Weights of a small transformer language model: learned positions.
MLP neurons of a small language model. Each row is named by its layer, matrix (down: output weights) and neuron, and shows model dimensions 496-623. Each number is 500 + 25 x the weight over its row's rms, rounded and kept within 0 to 999. Numbers have three digits each.
Before each neuron's rows, "raises" lists the tokens whose logits its output raises most directly, leaving later layers aside.

raises: " medal – third", " medal – second", " respectively.", " million.", " others."
L3.down1889:506478452503551456508465476500508500470524491505518423527523512516510466500504488502505495521485533477525474502519491538525528464548506494441499509503516489482507483519502512505461510514521499533509500502559518487513529479527516507486518496507526505445521505518467441502556471518502510554504498504474506515490505497493504521491511523513505495512485499493527520514488480579512501489491

raises: "pp", "ll", "ss", "mp", "gn"
L3.down1774:497523550539478506525519503525509493525482493472488485479461453509526529502513500487525519482520501507493472517521527506518455472479491504492450543528465461487463506488489501531472535484470523493536514516490477523472493481495502493534503467494536547494484527496488495454511505538493534506451520485503487504527485536482520506505505500437519498531485470503517499469492509462504494481428

raises: ", \"", " respectively.", ", \"The", " (", ")."
L3.down2690:528471498510526521514512521519496485502558516497467491514518448522509505493529455486480488465557517539497474487489561546498524479480475485501466445501529504518496519445515450522538547466453467509532506496502538505504500558530550465495516516483502460475497523456476480462485437511477464514512501475490509464498494492507482506521473490508521521492485521539517489533497516463537491524465

raises: "=", "= ", "Personal details", "Com", " | at"
L3.down1078:496481486500533533505527526493503533509527482553469508506531496525490514499439464495500514474526496468502483478508478408502515531494503458521522456499498528465505510525539489506535486478509476544439466470488503517485495526518477487516445513521528505481514483515572595533460509490510514515498495511524468513523507485495488503512500530506517484495508519504506510490532497498488453482506

raises: "ourt", "ultural", "ounter", "ycl", "irc"
L3.down2880:502527580504509535499505476492515485501459494528499510522496487519514514507524525469500494504549508519483483500492514490498553507502491513473489486499505508478497528522541467492483506471524489522456504464501485489493524500529476525535471492541476486496505488506503500493497548507482457500502501514508500456500458498519474467492488497448492485508491529481507507470493484517528506530459

raises: "a", "an", "en,", "en (", "en and"
L3.down779:522495487446514501517550521456467485467509498516531495474499500474451466501510529472491464547496536505462481507467536499491485478517473477481481476524488487466519513412491510492515502510490488527472496445498512514461528521531505488515487517498512491515490527473515518438465503511518524504522494516540443509497490499482494464498534528524452457478492507540533495540460478486499479506507

raises: "- Preceded by:", "-", "- N", "- Website:", "- P"
L3.down2286:516528473497518501503503504514550511526530532504535513494495504454491510495472484469525508535496560491494474508501536526466544459505523485514508500508514507516507481462532495489549548528473502517503518486514518490501496476539473560493465547514478515508480493459473467518442508462546489512493522490495527513480532521517480512500503528521485532499546494514484489502521528472479509478427

raises: " September ", " August ", " December ", " April ", " May "
L3.down3457:537518534475492513506482468470518483476539532488554462540463544500487479458525529439496487512491496472480501448489489541509547481469465516522506477530507480533500480562470508509501532473475497492512503475498487545483511454528529500514506508464482452521469528496477464526547463527500547505561525525468498466513490485497488472525521481505513520513459484506505500427516522508519471499476

raises: "%)", "% of", "% of all", "%", " lb"
L3.down1151:496474460459509490491529486517477485518471488504474522514503503495489464472522477472484472455497495511516508532509531499477473456557467501497560482524494517489498504483492532518504489484499530527443514464506496471499463457482487469545506518544498506485473522497485499512497463502498480516463490509506472445524477480549506539512504491534486422536510468518493522480537492487494551491524

raises: "raf", "ton", "un", "rell", "b"
L3.down2627:481483496491499508493488508473486521483532506470509513511483494545491474466454551466524478488547497491565491504471493504509493529517515517494515503513476467480504487490485498513486478511500571475518490462482496511498496517503503475473475507424491521517487465499488464520480481497512466486470504503548520498490491514522481527496480506481522488501532520524506500475480453511505472500506

raises: " were made", " were ", " remain", " are in", " were not"
L3.down1688:465522468549531515515486540490511512485508527501497524513529504476473512455439496483483488498531487458494515530523523516486488501486483479461550435479484482492499510536503499493468507508505506502496502498544527468498469520517484490487498465506487463564479497501491487468487534525466480497524490512536482498532462497502505472486523527521510514477544440517501504471518529477500488485505

raises: "ropical", "ux", "rop", "up", "roll"
L3.down1502:481493539516489504492547490493456494566514482534519532522496541508455519497505512544476516469507503513492497517527473510479522520482513481477475451523493450489541476471529491487525518522542526461499504490490519459518447509506561524503500535532485473505479500497478469517467511505524489516496465466468497501524486537492484504512458476501538489511533511512488495509522494451479477495524

raises: " these", "These", " this", "This", " they"
L3.down857:484485517537533541528502497510494474525500514514459532548541428494492530502477483476471545513509476530512562489450468499509493507494470499482472444480489489490506524532495513474482515501499519479509510532529541500530506527562555486486493528452507509512531515561499508491507481503492504454510473498522488484504472514533523502519524510489505496501510517460476515524552520464472496529486

raises: "==P", "==S", "==St", "==A", "==G"
L3.down1538:540510545487519516477461501490455470505540508511515491526454510509523493490477540461525501513470493497443466557480488467479518532492492487515495464546544496487523557517529573522539495480533481504490494489544510505506513498485506508455512505513500455531494487527503517495468448491518478520490534499462488502532498490494500497496517519544441524485524484467495485492514516518541510531495

raises: " of which", " although", " which the", " including the", " except"
L3.down53:531509502478468553519497505498497489540489533478510450498502464489505427483537529518463500524421519471519500517512523513480457490476492523499460514482497532490516506497507479482527506509483491531477494486450529483485473506523488499517529528509491513476546520540467475508527522491502498466509478501474537507498504535453514474491522519532466462463481524486477487463480493465515527539481

raises: " ===", " ==", "===", "==", "=== "
L3.down2535:525478461519491448479470459512497524510497538500515491506561516510532485492502531522496535546541492519475508485484495525488498517484486507489501492489500511499513537521499516476476494573499503469517512468496516493464528498506515523524517483519502524543470525517495476512513495529488548502530533517529519485495512494541494530485543506451496567493482523492510487490501461490498472555482

raises: "|---|---|---|---|---|", "|---|---|---|---|", " respectively.", "ines.", "|---|---|---|---|---|---|---|"
L3.down1767:540510511530517523533512501486510482509522499516510469527473456492520504495492527497484496512479486474501509524515508505499543513493519527476518482462541462517521546520491500541510507467483476484505493479516553512513490497504512506515535517477486447474474496497482473528516512458481499492552500488437504480518538514469493499469516523479528447493512525532501492469455513523518503483513